Weights of a small GPT-style language model, trained from scratch on English Wikipedia: MLP 768 GELU, 498M tokens.
MLP neurons of a small language model. Each row is named by its layer, matrix (up: input weights) and neuron, and shows model dimensions 0-191. Each number is 128 + 24 x the weight over its row's rms, rounded and kept within 0 to 255. Numbers have three digits each.
After each neuron's rows, "fires on" lists the tokens most often at its 100 highest values on Wikipedia text that the model never trained on. A number after a token or word is its count.

L9.up268:105131111127109136095192124125141110145143136120091099148145133108108141168161159119121135155098112168124173099150128112149084139137128138125121124125125101077125119114171130196082131158086104133102146154086123136147137104077110129138095079139171149102116165104055169137153163098115125146095142127113144074100157168130138106127111129103112156079114151119111127105110131143156148107143141143096144108126137139141143126111127131123079111135109113131135131148146107129120130143097184121095137116145123115146140106142145115128113113121147111121141101096147187133141145174134146163
fires on: "o" 24, " de" 17, "io" 10, "to" 7, "a" 6, "z" 5

L5.up598:098155106119140147126111138156133124156122132143109130171105151132105093119161124122114131134121164131140126078110139121098153131109128178104141146148155105096109136109118130152145117102127143122183104152125093125083152096111093090149101184120133100161143123129101101149135114088094102107126145101086144164130129101100138177144078141156108108129122137142127119113167121132120096113150130146063158110150136129145109127121161147154128132113136098100197116152155167103178178121147123122153125125104128136138157140123108141135168105127131100126132149156152069147111155155107186121
fires on: " a" 29, " an" 8, " most" 7, "ish" 5, "-" 5, "ed" 4

L5.up364:096109141144093092097167148166198116142142129137141146130114108068084144152109146126136080124154124102133147163134120165130118151152165110109151111154097121181154156150106104117102112102103125167147139125146114134139147147105156149114142134149080139150087135117100131140109125103130175115134119167120116141114126097185150130115103119163135146116108109117146165121178152096135148170144123148138076132122125142127121132074110096116118169110138119113083131163138145064146103127142141140120119095117121138100120169102130100143138136116091128100150153095123144081110108140120153131
fires on: "c" 25, "est" 8, "aw" 8, "ost" 7, "st" 6

L3.up368:142122088132136184106152176154128143123130146121136115158126120146116146135161070071109127114124154163155134103156108098100129167117126092130166155143158134124100088145123112150128101151140152130122101115112101140131112122120122151150126137129118075077140117107101134102104113156137142110132121137128109190140112078063146117181149140114142118116127101130121117148109133075133189076140133129097130125188151133164146141151120143126071100099157117138163104121177133115125124158134123113156127131116147144136109142127126139152116102146083142126168147092130118108163134154148099125
fires on: " to" 15, "y" 15, "to" 11, "e" 8, "ust" 6

L10.up362:097105109140119120156111099160126169133117092160118136162085133130096123123141110129132115120136151155113130112137153091107109151150123128136139134138126134126154087105130181148105159148134140144153141158108149144129125120136140120129108143108145143133142091120144095112124100108149157142100102151126200130084147066091103133141146086114122124179097116149106174082125130149085135086123069126132135183144075146134155142119129103134163106135118100136144147117177110096130145179168131134123154126173128117066127137179150130139110141121101121093138146094140165110111132134110137136
fires on: "ed" 31, "ow" 7, "d" 6, "os" 6, "i" 5, "e" 4

L10.up513:141156104109120120099119142157098123115087168129157131144146115097155121123119134188148164079148152101132120070132082152128111159126156103125152122148125112125123122159117181161139110160115166141155080128102142129137097126138116126114131101136175102137100090146088083138121131169133127129142088113131136129140140099177142130157111116144116137129146120091125173141136189125092154097120084120110104115154135120121156122097149100111135107117139115115102105120089155103161171159142094133103144085130151101097150124144137182145105138146132097117156126096148150105169102135130112164
fires on: "he" 35, "g" 17, "w" 8, "z" 5, " He" 5

L16.up383:126116111154168092098106133124153150128092192147118140156112116136138183116132102106114137130082098107125136112096127153179153132137154113119150122100138093141127140114097132087145115099158149144153126178122151138172147107096150108119092114141153129099160119144091083132149133115100132128129182148137100102145163153091124130170118103171121095120139104117116120074147125136119131138107168113097137149165112133131097129128119150119159134095150127114094120155100091092150161165085133160146085107128175129161138128153146132135143136095151151109135147127107103142098149132182142142
fires on: " F" 14, "|" 12, " D" 11, "f" 9, " |" 5, "av" 5

L3.up444:128110087176183109129113106145108110131108108132126147073120113092110128121123097140151131171125097152129157130160170127088107183152141135170119114145134148095099159130166125069162123163137133151132129144128124160124086150164138129131130123135135171109096125143184113079122131120148137142103121154136143132172135138138119111083116158114149094170181109119153136132132051113103151141131127107193146083125115130126129125156151119115131151138129112115088111091124129125154090136115139112121111119139114160102099130108106114127122108154157168172108114111127113108107121159104117127
fires on: "B" 17, "L" 15, "R" 15, "in" 8, "O" 5, "A" 5

L14.up446:134130137122163118143117132154120129153140116104143135122145127134156129132126138136099148129095080120069120141121130113168111111147169149156144142085148133131156119140129128113129098093159168144130106109180167148139167104108109109091154098094120158127119125142145143124133133110139118164147152101122114115152129160147126171132090156103129117114160112123170141094108129116116158122102131143143128145088112123074117049112175102119108108081143091106120081154119116146152091128181108085133104175134122174152082147092106118088115151095156141106168131134133102106151125153126120129
fires on: " m" 24, " f" 12, ":" 11, ")" 8, " sh" 6

L7.up571:114133176113119119154124090131157120088167109099118133169111128125159175143098131112140157120110154170140135125086114132156162076113152071153136130141132141147125143115135171123155139131108146152144136096140129094087136120134132090148155146129108124093096131141138079127111192124134165159104154103153127134113151081141130114138129120117122106135129096131150134152152135144166086121097091097116110155166114122169119152149133101089148136168104176115118066139139124134152124092127125077126125110121127094095113109120140175125138143136121091105104117139132171122186106127103111136
fires on: "al" 26, "in" 16, "or" 12, "on" 9, "ag" 8

L11.up242:118142154118127124107121151122159103119114129080168102140112130132143078140135154116112131115119106106135142169134123164150181130092124135125155136081100136118118145149165081132168128122105113124168090091143107099138171148127120073110160143089131137144129121164119130146123142123151109125133135148109099112161146162137145166119153157102126114116134127108120093087086147134125103120105126096129143121118142129164143096090229099121134101096093156135134134126113118174154115087135127087086150125111134153140132153132144129104158176092128136087126108108138087121128127145180116121
fires on: " k" 27, " K" 23, ":" 13, "K" 9, " m" 7, "al" 6

L8.up458:114120135134117125130170093080146117114128105150153137130081169145094123161134107093182114098125098171116106131162163129129115140124169119156107146132112131154136134140138101115096086123127123167089168143124123111216097103112160125140114128112103161113147135104141143134102145146117118115146142149111128136150113092099142130133159116118135103154098086128171139103102134117147158119159134111121102130122124153176137164121133154131121115138164152108099102178149100099137088137049142098098149126113106109142139111130061096125140142129117114151145138136149173123155096143138108121
fires on: "\n" 78, "self" 6, "d" 5, " well" 4, "ly" 4

L10.up435:107145107119171126128155112100196081181098111100091100131087144136154152123160147138147124147094118116158123098108163099123098172139149155137113155146124140111113144114173135146140106126117131121133093131144101145116146128078156074103154134102120153128092117137182121122139191132090171143111137132083132111121119168130121131113125152139108124117163126136143102128135131157134163160130116111127133091116106143111176109086141103132095089136100100158139132152151123102113139110099132111098129115133134114173122147080138112151174158136131128068141144099147135147114160160117130130
fires on: " a" 69, "A" 20, " A" 8

L9.up762:148111128174146086101119075120151120131105087136138095144108093156112117146121177137153102158158124102116114132163156137148108132140106176135165121120170112128153121130100131128133155092063150150099104086190142113040144139148136182138153119148120114119124130135122135107116123082132129127179120106122138120142124102145131114119093129156084146146123135107154088137129112128157129153079126084157138159113145124102144158119138160146163130159158150122157125150133135150114132144073150124150141160131140151134134108132106088134119116124110152165118149096117132104119131122162108165
fires on: "it" 26, "ar" 12, "an" 7, "ic" 5, "id" 5

L8.up175:111125156102171112092108107091161173115110116113094148136110122160135090114105176100134127145126108093097166127140123129153141092137119150130148153161123160122184119148096126130119143129113142073095122102130134123129117107116129158081139135103090119102110146103140119112170090085140098134092124143150147129084063182160145104136107146126120110103140134156157130121108163089122112164125134144189121148161102137142102124137130101158140122148116117123135124144132153155131102139128142129125120178123117137154128119119156091184151078102127132126115163121094170117110167165140155130
fires on: "ar" 12, "il" 10, "ul" 10, "ate" 9, " moved" 7, "id" 6

L3.up91:117174149139121119117138102139154125070108181191114137143078154131151132089105113149131109124162135119181094134119152118147126107120124143161180098142112135116137126132134165164128107149139127121100127134124122187112136121138117108173126104143158131140127120118106137112151129185155144094142115160103093098138150152101106143103185134089132150122120138128110084120116121112132091105121119115108106155143140123115144119146104119106126106122137143125172152114134096108102113143152111189095113143132110099063146136173127147091127159113083106122197123146137123138117146123084129109
fires on: "iz" 22, "ess" 10, "s" 7, "ail" 6, "ount" 5, "way" 5

L7.up248:138149108088142115117141114123118107149078198128098114163120138132102145100114091100136137123170118137130162114158127125128093116182126109106132113140123114135102146133096147145135125074102176165097130127141113098101168167117155135138133125116135112106160149158124144131139116156125146084123122080143134131127119114115122129103115122138103104097118126097173103116119143147120104145121132122137175173086114150140136097164115117125134134167119143073151111146118094144118192127095050155096147095105159106152130124134132096108163131086124108109148159101113129157162147091133153130
fires on: "ing" 21, " |" 12, "1" 10, "ch" 7, "r" 6, "ow" 6

L2.up31:103132120132098113053126120113160140103122142156131105115134159111118135107087138147138107120055133161153137170144149098147115161111162118090094138100108101150132130197120117147117089121118123132142121151158154113141149168069132127129138156145161131165140148113127160114118107109104133117135064117125147127112139117103158105095122167178126158118091099155143108131126129187146131100140087109133151095151146129138145073153151110158137162117157163151087114148116140150110126140121108115101130156152125087157151132143165125145124103108120107118139153134134114164132154118158138142
fires on: " States" 47, "ia" 13, "shire" 10, ":" 5, " Australia" 4

L8.up376:127102108151172135087113119138107121129136150136139100168134093130089141134137091129106133126110168125122117103119077166089129081102118130094139175109124153164129102094130143140109132153147097102107105137162127132158100138192123088102137154133133147097149152140164100110137161128121146152115128125095153103144133103112162140152125145160113102143094155130134141131106127115124134153118155095132143135141116145127136113112160120130158195112139123107123153086162162152132135070137087155128137149118110138133109123164109189154122153128120153173113120067099109099116078140084151113
fires on: "c" 17, "irc" 9, "ac" 7, "ers" 6, "av" 6, "er" 5

L15.up534:122125156128158140113159115139114154165159150110119143096115095118118165126144126110117135114123127158149114137136068210116125118145107124151131097152185142136119113112112099162129117114107106105114104129129094132130095134160129098109129126131078123129120088125146106116127141143148166111097164119100131093158145108116170109152141113144118137158135104151203112126092124150083116100124101133124127139134144149092099142105117128078136140135116130149120148121115151107093103144111187178125182141142185160136086153119111096127111156105101143131137097145166100170138122159155110119
fires on: " |" 47, " on" 6, ":" 5, "|" 4

L5.up613:141135135095087148105152109161142123105135091130122126126050088126143140099152087152110114123124131101134136155127160167127147096163063127158166119125130130110111175141079132133136122138126116126118142147123100141147167135162121137126136107144136103144113095138147088121110136149108175162121140178120133093117121116125115096080126133156109156150126107086149100082125145143144106113137168120142150155115140131141152175133126116120174111137143087117152154118124083128138058143119102131169106165117096129133094158104156089125161117132167132128110124091152119138124130095132078142
fires on: "c" 22, "is" 9, "an" 7, " Mar" 6, "oll" 5, "in" 5

L12.up243:096151168112155123168143158129099112130141135119147164138147156170129132155110109110104145131110123090133140106139099099088135126135122129132154176145101133117130158076122114098097153111167131113141081100138122114126131101140132133162071162116203121141125141108083109162100100138140134140154099120146093142157168105138167130151122158100131106114147053113108154144109080122131165105149121147105158169154105093156137137138109122143137097148136128153129168137150139118125137133107161133116180130121093133119102131129147103144104132143105167113129150103126139168145097140079106158
fires on: " work" 27, " in" 11, "e" 7, "y" 4, "arn" 4

L12.up277:106143142160182088142088102150117127134104145123138111168159126109117148154129165102167154087100132121125125115130107130123148130111114147126137158107123179120123170129133158156147151081140131123103105084120129119097112148167143125129167124151087101155163133134097120125130128105137112138122115143120105101088188105115109134152153123131102118133111129120138139127057125133110121117127132093089140130095136127137134131113152180143151129131146119132193206108120112144169113125080150113125127154095120140117126089138111143089094145117131072127161107119084109170120132168142125174
fires on: "ar" 18, " Mar" 17, "av" 15, "an" 11, "b" 11, "ab" 6

L14.up184:149105143139165155125070116138136158143144119125077126149073133119140107139134154157099105103167174097080148187129164137126120105149122144125126119139106129136115117126141148136124103102122106117161114148118065100109119123121152113117136123109178136133138116160106130134141103118091108117143093160134144108162155128101153083120088125165161134128182178106156146113090134117078169138135087162137140118073130120104150137145130142147124123104125099072122080124154135153140119126133150145137152123126144108126124158179135148131085191106117137113111122145101105135139130114131151102
fires on: "." 23, " that" 21, ":" 19, "," 14, " said" 6, "ing" 5

L8.up107:133146132125156137090113152112130161079179140116135174148131118129157139115147167127129132135105099172162095126162132139134158093074149134128093129177108113112096184124146097118096105142128170086097145125116136142065153127054138108106152098128152153126140153111156107112125140102122119111099158154146137122161124123148150145136102102132128143095095116145123129140122132114099107153132144154123123108134156120072111123149111156170108131158149126075102156143127107144146158135169158141125146152161163124160122134116100127124090094120125135120152116163082127150146112083123131099
fires on: "\"" 48, ".\"" 20, "\"." 13, "\"," 6, "ir" 4

L9.up442:116162120113112154157098133121152114123115129175145098123124122113114137139163130142074134111106128128102123122148124081141155134126105111148115118116124142115137105160068173135184105131097178168130108121126086101099161101173107104110119144091137091123159117135077109152149182101116101123125115140129095096157096091088163127172117114153105142147107139130123129117128110115145117111127180154102093131145144166131080152125118159132135126136095128120168147131170093150106183112128120112099154062110144126139124118146118119144158113139142137120143152136127184152136118145096152129
fires on: " " 74, " D" 11, "-" 10, "D" 4

L5.up732:073139155116156166085121115134131123094131124123148133121101148129181147133131138113132142153155124133156133148117128123127170170070120100162129155115103138143171144172146147158121124144110104111110138115113147117108149140117121098102119181080134137129132137131119113105156151140146138123153086112115100116114155137180059108107097096144127128159152105128158155101130094126127072143143141136106124124157142159140122122073154128140094119160134140121114101128117174152131118110122120142119146181160095131098143106073140140118120107150064095128136128191132097108151096117159124122
fires on: "at" 14, "il" 10, "em" 8, "al" 8, "am" 7, "or" 7

L12.up381:154141131119132109152126163128134111130129158157164147137118084153113155109122158141131141123136162148125119119140071125163113112137125151157133106114090108146124130147140080169125119112155132108091102109130133141133160089104161172147181059137110113109130146102155105108145131128134148087068122142129115139143152086130104146152112120116116129142122128091179101186122134093151113120112126117147145099140132108132116120139124129100157149101092099169113118134160130158192136121105119116108097101157097124126138116167162119121111071104078172125154117150093138120146120141090104169
fires on: " G" 27, " J" 19, " H" 17, " B" 7, " S" 5, "ph" 4

L15.up179:128117100161149091086097088124153117103127128147140126127137145100146130132138102135063159128082154163155113158115117094091192106128153120101135140104121131183159094084129151127119131086137138080120170154104118130141141134138080142155132126117167125153137103143135175136154136124107128157188124111116117185175117138135145117117151072146121112149121081132128135157103129140117135120119128126132096133150143135165108100165142147131122108147123100133113112161131159122167113114145135120142132125100129152119145143170112074149089120140116086105152141114126058144131110114136148125
fires on: ":" 39, " 18" 22, "0" 7, "5" 6, "6" 6, "7" 5

L2.up626:116173110146122146117128086111147137110143142089130157132118138171158135153121087130144115131138150146135114165119106101104140158115129095116125129130124129104163097115112162156102110097133115109124140151125123090117117096162142148186108165141138169131189106141136140137136153129122132114115134147068118123141144156152139081101149114123144170154132096106119104161116172102121087139096130117105111061105128145133122139133114167101144118180109178175140115120136139109121119118114123136121151134154090108086137117108110145102082092161137132058117114142152073142153131162158146121
fires on: "6" 13, "8" 11, "7" 9, "a" 7, "ist" 7, "9" 6

L8.up678:129085124130086090113131096157095134156158136132102153110144145112095150157122091163104127101115109151150122114121120101110164075172110146143123129121124127141138141119149122123158154156093157127155165131126104138138161158114136144104090113158128119146103089115119138116140120128115139088140108115132085123135163120146087137133140126098179150183112149141132091111185131132106190097141095115158149160138143114156160154069140116144078097092144139123125106111133106186149135131164149104122169178126118122134116101163098137104161110127142112135155134129123112138155081117152132145
fires on: "-" 42, " ro" 24, "on" 5, "he" 5, "che" 5, "ot" 4

L15.up538:127154156150099124073127147116150077102096126142134151109149072146131142142092125091137149153101138116137074127111095132106129127126128104162153094145102147129100083122159129153140131111163135099085175135122130119091124146160124131123149181146152183143132131155126105116185145104091121147124118094139096145103158115149110115125102128105103142115156129108153094107126144123060112149116140137104097118167142155134137178109126130137160114100108153107152064145113140131107153108129132180123114141135109127105125137168110111094092105148106123125137137130101134173121094121170127125
fires on: "ur" 17, "ar" 17, "I" 14, "al" 6, "am" 6

L10.up585:131124133135142122110131078168117125134110101133124123177132141144098124127117117123155157114148144139114066114099180171141099126163142168123095133121115151094138108100157120118131129104133136129136102161077145137122086141089163104136162095116121125148130140136134126138137137105109130180156123127127156117098160158112159094092102122124143143152152112125131148128131102093108166135111107147110166123158106136084130170116119100144157137092091156088116143150171141130142088108077103104161139121177163153094082131136154156138136147117129129097150166075153111148160124129091167130
fires on: "ed" 19, "ing" 14, "ated" 8, " said" 6, "ay" 6, "d" 6

L8.up246:126127152124180095135125100086164098134102126149145092130112163104127126136145139158088175152094109067131095128132112116141117181142180107174115134116138112138124089147131161114182129150101103097106127129155135125121137071142102114122134104140130103188135116114128114138143113129132108109127104146096080094092129080099136127181160113168126112139141136134129151110153124156140133129128107144150173148130142098137079166169120137122135129149129087132113145121136146140097089146130124120144099119112134136168110102139135143148101081161118168124107162122163168133145125104092128154
fires on: " d" 50, " rel" 8, " all" 7, "ll" 6, "nd" 6, " D" 5

L12.up730:130120153130112142094072074124174105124114158140134095111091125194119170106133165148103116121108124145119119162141083142128128118129142132138079131128122145076154124119093122133116118178125141134098087056131106175083117080136151109128123138156131141130107111175114143113099124148130148114137151169097113126138166123147156168138134145122096157127133134127137142149151079140099146125137113075133148156135165123130121127112137102141103119142123117122141124127148127143172123164127147115112105124142143133100153073151126103125151139109130146147138080155075117139173116112093144085
fires on: "s" 26, " t" 8, "or" 8, "ar" 6, " f" 5, "ives" 4

L11.up762:124120127118115121112127108149124125067096132101135128111089139141111131121127102106124139134120149181077104111136151151146127120119109134107139106118126117136139128142174152124142130097115141171121132095082144113112123117093117162116155131181120182158105135142107102152123119097111093120157153105160102115139093093150120080102116121139110089168120076109125105141102129095138117176095161124122130134164089142118096141142154125104152121142111156117163110172154132134165121093157139107150175103129096113090126106115167179156097126138071137147134109174112121141154170137160158130
fires on: "t" 19, "er" 18, "on" 10, "an" 8, "al" 7, "it" 6

L2.up750:114136115053082132104150133107137131127148123137163114114146141121126152155129102157106143133123117095165155130117124114135131127139161131137122150169198082126153170150104132131083130125116163117178158123114125106154113166111134123160168094141124160142142114145120110107128126124135176124092115150148160119137115132105144133136118101120065114125143168119141121085125152110134141149129162147130056167129191143143135161136143158159106129082089148129158127156123106111142130138131096124127176124124109105083132123133130074127140137118107122160129098188160129145142143143110097115
fires on: " |" 61, ":" 24, "lect" 6, "n" 5

L14.up521:088113138121132134144119130104157160161101115128139094135044160118136178172163119116071142113097130111100144137141126120187149131151113120112147087090137124118116062141092139116162090131095114147131118094135127149102138117155075111144133125095160144146137139144095164113132147127135064144126125153157112140084149099062128120133145127104130097156126095141115139142124098163132130093130153102132117159162116114109107172180118131122159109129142074125161156125117110151147121137126120113150124102138117121129166130144147130160099134132127100134100145120144122127172137145136102138
fires on: " d" 82, " D" 15

L10.up627:118137154120136084125152106122132113109113114148115133148132086155109126125113128100145155117155080122119169126166099131189115139102118102157135184166127133129140098144104117137097110140114149118101128119124143135090104148120141134100134132216145168115077156157134118113133174065109152142114145105086140096093111133201137124124116086156133110149161129098138138112137152122140101123087126128136164102152145126120158083105123149162156172148095114103110108129124098167120112105113166133137184158129137118149118127121108097118149151147158108130151117126094132102129138113119139122
fires on: "ad" 12, "it" 11, "m" 8, "k" 7, "ar" 7, "g" 6

L11.up698:104123117134150129090100146120142158139145150109098135163138148105157142173185146106112138138145126134109121094122123149124121124106125128078131104112104145073148110139134117135131172173135127168164148132180151134149134116064155082100108111142154128110113161110105144103089137094122086103117130137146144126133168127141134150124086117121143128122090145149086150106111097106156140146160123128132151103103121154104137128140140131134118171106133157100139194119144142125110121123108172114172119111136151143090147086094122150139161097123177116095099132083127139139156106175094136165
fires on: "o" 30, "F" 13, "R" 9, "ić" 5, "E" 4, "a" 4

L5.up425:124106119111135092064109094143111106118124190179142124162142140125128126142135151096092150155132141126095151154120138139167111147143150145113108073096169125141181097081142104082080117148098123149095094133112102124123152136116157104135118130105134101132150163103147110111172171145139175149169117162106133152131141114121115177154112113126135120150159128137123114149091131128108130107121192141142104111130129082085115126161119156118115152126119136144097113139135144142132112103153128122131138111156140132146152136080138170150170101114165104106124122108101132119108085163105141147
fires on: "-" 39, "c" 20, "f" 12, "g" 6

L7.up318:109092141134126136137155130132159168088138131144113089133111124155113146153135123118132145123162111090130115146117166140138157124090143148159110119148139132134121118130118171149126118120107152184100101118081121109128070130084124119133160148153094139173133137090126122111076110139105140122076097154083088119140138096128109141071092163150157112120127107181160097104120134117129083105133150114131101114136122112124094133131120136148129147098129159123129140108137184162161116139135118148095133111135147117217176160157143100122127151115118154140128165113109155147136156134154125093
fires on: "\n" 97

L14.up325:151114149086126133096093135103095125156162143087108173130097087122147108143117119077124127122147125169157115137115164130154182147108133129119129132132167074142143140108103122150109132110089116091122115118097109138107123082149100101136112137146120170093151122122133136110088150143088113163127171158163106097156134137146124114102098097153138132181150164150141093161095097174079121127162127137155097167143137133104125131129088130152152122111124136108120117152123123109120109132187140168128097087148133144148145129124144123129141106137124114171098123148132105085174125123164110107
fires on: " –" 19, " on" 11, " ch" 8, ":" 7, " Ch" 6, "p" 6

L10.up708:117133132161125206163146144131121119119146089086138097130113130123127148111153176143120146147135144151096107167141140156143137118101146112150156133120088134141154163101162101130146113099115167141139149123151138122161154154107131110122174118127125138113089107108071152135135112077124141161118152138120085143164118106137111163096121164134115108096140079114141085086126105118151119088123120124130135129096097099163181098090143140125109103120140131165105127096150096150108136102145131092080108159134099150131111151148125139105121160136157097105160125117127066139095136150130097127
fires on: " M" 78, "M" 13, " m" 6

L10.up268:089156127132140152127111135177139128122169149117135149144161122119101149130156121135119126158146148137132124106129115146117100149139111138110164102153119106121132151145149160121165095178107141153141134114157108103173135100074194092134154126111154118129096147138114140110128118126151095141056093125152119084101142128168128119095132127131148097123139138135110100132139081095118124142145111121147155109120135150131164131150181151138166086126135150089094165092155162128137099104116105104134129130141150079126119101123062133101128119142125126106053146128155097154134109164101141105
fires on: "A" 13, "S" 12, "E" 12, "R" 9, "H" 8, "N" 8

L5.up440:152101119111123141144105113106144117119153103156127125157095184142126143101140122161107118144154150120096052189144127125163121127102130134122094115150106143136124123111128180094118110145137113144099110115120108155078100136117125099144169137121137129134120085125147131143155139152144123087122144131089101121175107113087123147111164159127107108117124155119138077121125080123108123121154118112129096142104129139128136121120137098071137156111088172147127095131173124156172099160120168146084147123160116098098159127168156126128129149117120118115105136174139163177164128105116144085
fires on: "\n" 80, "s" 14

L5.up72:156123113128110154124122127115140081118140107132173101160148092128138177092132156136112125107165102153168116165126148143165140128116147109092143092181121126126130121148127151128175105101133096120109110119159145120140122157133101114120134117117086138088131095151143149117170145133113092136090136173163117086112128115092129146119114126112106103157133136114082099138115104125083173124166128114098135127129071101124121078174102116138126120171151135165157104146146090137150085128143098124093124153120114137144125096152145140147151164094155124142108099146131185139181144125097114106
fires on: "\n" 17, "ement" 12, "ices" 12, "ry" 7, "y" 7, "ering" 4

L10.up90:127146114127114149134116133131175105118111148092077133101088114118142114120075115145165117143094169133179101115106107115128112145165129174094115158161137107110120174103133154149156078114107109154155150133159154104105179108081153077080114178093185143135102136101101145171117126156101180154112115116143098165132146129108124133131081127123145119122122123149149111163122160145139098139145143111109104120133135122104155161144103082137125119125125117130106118139166106108138139121120129136123126109122123119152115156145120167156125129078116150132141153152115096119173132138099171125
fires on: "\n" 44, " a" 31, "A" 10, " an" 5

L11.up4:143110100101127110105173125148131142105137143108136199158116135090123137114118135140135099110121108140068103108150081130153128097119127149174153155123113135150121119174117148155137095113100149152129072135101131130116147080109136138130136063137124137144120091169099128117145102125149199120129138090151117098146120111098124145139139151101102109094128168092169131159099157125114128099142156106129089119109136133114159140143143118105139102123160110153104164121177133132168142145139121090144143147135131112141120086075109130137110159136120156161179127107173154110158142136133133116
fires on: "s" 37, "k" 12, "z" 6, "g" 5, "w" 4

L3.up516:094124096133155138133118151108147098105145135170135134131119133126159145118142177122167107091107134147117085115105104148153093146143123151140140166127142124164155135108092107151084122159117156105160131129143103093115149193113120106123085091158120109107122119149138160110150149145130108149107147112137102121124074122083144139163108187192149113119094145149103087130125148119123120143119116126125154123112140148144147108105135157139139064159141107114154172177160074171139082105144145095105102098124090128141116118124134126139131088141143173116156130105121126125111124158129127125
fires on: "iz" 26, "ge" 15, "en" 10, "omen" 8, "om" 8

L11.up402:147118110186135145119129149129142114160156125186135122120121114146095190098154137123181165153126137121114121094133180149105159109155129131132116125129114168094162076106125120121161138089114095143115142124153093129164113145087103096136126120142129073159091117144119120140186131132119085126130080152104097094133173104089152099138102106128138122108159135151127153106166110086134157107098113102103131122167136160079107137143151152180108122107085124100115163124153142107139119146102144082126157121136122117130085130135139142127156114118128138137121147111131132111123126153120130165
fires on: "ed" 20, "ing" 18, " said" 8, "ered" 8, "ared" 6, "ated" 6

L9.up353:119130141150124119120149140142138088127153125149113115126126112081113146127144130138142117151119174127122176107152146089089157104149141121057110093154106099096155121127160117144098106128100124168130146126133135134111108116102096092097106094107124103144123148146106101149122144090139077112122132138169135120135125141125120131165133104120114130136075129126099184154125133171132181170131111129132127100143155082159156146138118158115099121123106128155094136118151138152147155129131144114168140127080138129131148090109146142069123130117177126097150143091163178132174133196100131135
fires on: "o" 33, "and" 16, "a" 12, "ier" 5

L8.up467:101098134134119106142147106123083178140086126109090140122161190155134185158092149139145141118153140136122175159135120118164112142146133124083128123106145167142162118142085153141119151151126145125125102110149122078142135114147109127175089122090133143101127164102076119080132135108094142114105110115126108121137143119151100131142132137104153100136095119111123113103117128103063183151152111139135131144164105131141140132093130081129078149124123166083130141136092125126102156147125113121089139153104160143143120098143105133109175110115171112093131128140171135123114141135158147132
fires on: "The" 32, "-" 11, "'" 7, "he" 6, "re" 6

L16.up766:150108144082099107133125120080121127134123141124163141108120115197073130107129135087139102137086106103095098131099104111136182123088114128126130171115179114129145145150157126142089126100153128111103145073146083146150127134112150139147095148155118114180161113116160102123097163123145122135102142127095101127136135152142103187137128155131106101137134159086140141139136118103119136157123151138106105135116199076145112133153175132147104116118127106132126161133151112118136089081115111129098095135166114087133116107137146115153133102130147139140114106141136091124169134160119143142
fires on: " |" 67, ":" 11, " en" 4, " mon" 4

L5.up199:110165115150128113130162115149185143109184115142071108113142105137153149130161125086146133081132162134140114107126164137128118151145106147147165126127119131113134157140087145178130129141137107147131162156097109106140165135117152136160114138119161138116138129104115103110132132135161168114146118122097126115095095118156173117099122111164124129097153117103113116112143133138122172140095133114147140113131162140078141125168132179152161166138126060127106131159136117090139068095117132105146085155110118103103134095078136147119091109163138135097096124166156123111145159141105120100
fires on: "ad" 22, "a" 15, "id" 10, "is" 5, "an" 5, "ald" 5

L11.up562:120084140145137108092139165163167153100097137150142112124085121136176134134155122102098117145086119131123139179089121128128140106153185140135113177136153109162118098172122163119173146132086099129152100111111139141091167118107107090118131122155145120136103145138114143176124125151102079133114079088130100100142136116135117122148102149177143117178123080109120144116169112140103128127130125116151110144138115132136109183168116121066119133115113099075127137108113136153109165156127097124136102118131109116172164107120114128131122089149146109123140130122128131112162135102094113141
fires on: " d" 56, " United" 16, " " 7, " rel" 7

L14.up692:105122134092137097109084110114141130146113139134116135176109126165082142106065122088091109170150138144114132149107087092173145119125129157143105145142134141111087136163134124116100078193116134130087120133126144112080099136114155124100113128153133175153133117175099137152158127141159139153146109126123150103113150136140126118120141118138150112094183118114131175105126144146151161131145098158137098147125174142126122145097085112137148108136119094089122108110147148076147135130103144114135151097191157126128101106164118119157139110111127127131119131101149134179106121116120173121
fires on: " ind" 27, " ass" 24, " Ind" 6, "ed" 6, "d" 6

L14.up124:188110161137149120133145141128130110146163157131108144112145128123128144119161164076168133139142123107138174069158181123070175141158096163146145124128126155137124123141120145152116167113118135134123106107130085115151120141123156100120157124124107079121101087125084140096092122156150128126130163113117135122108105086114128090136131165113128117101130136125132126133151073091106155128117079140128178155146138126147138130175164139150134126120148133148138134128157120120133174077114139103124157150086124131152126117104110154148149107042110096105134117129129155144145090125121128130
fires on: "ing" 13, " said" 11, " that" 9, "ated" 6, " called" 6, "ment" 6

L5.up154:113142131123166123101135108156114131139113128162171125164139151070125137144127122138112125105158140133136131106159085097123090078154154148136096117124127104117129145066118119152091120155132147120057115167108125192124145096138136146173145112134126107136146107168139117118132119102111106085110176156132105121145132100102124157124117120180143143131125146131119129128096137112113139124125101118153132104127130096154127116146183138129142158101148114155114151148168119158138120065159131167123091083096129079116149124109138122154158128156132151141162125088137098096106119177130090149
fires on: "oc" 23, "c" 22, "ac" 16, "r" 11, "ign" 5, "p" 4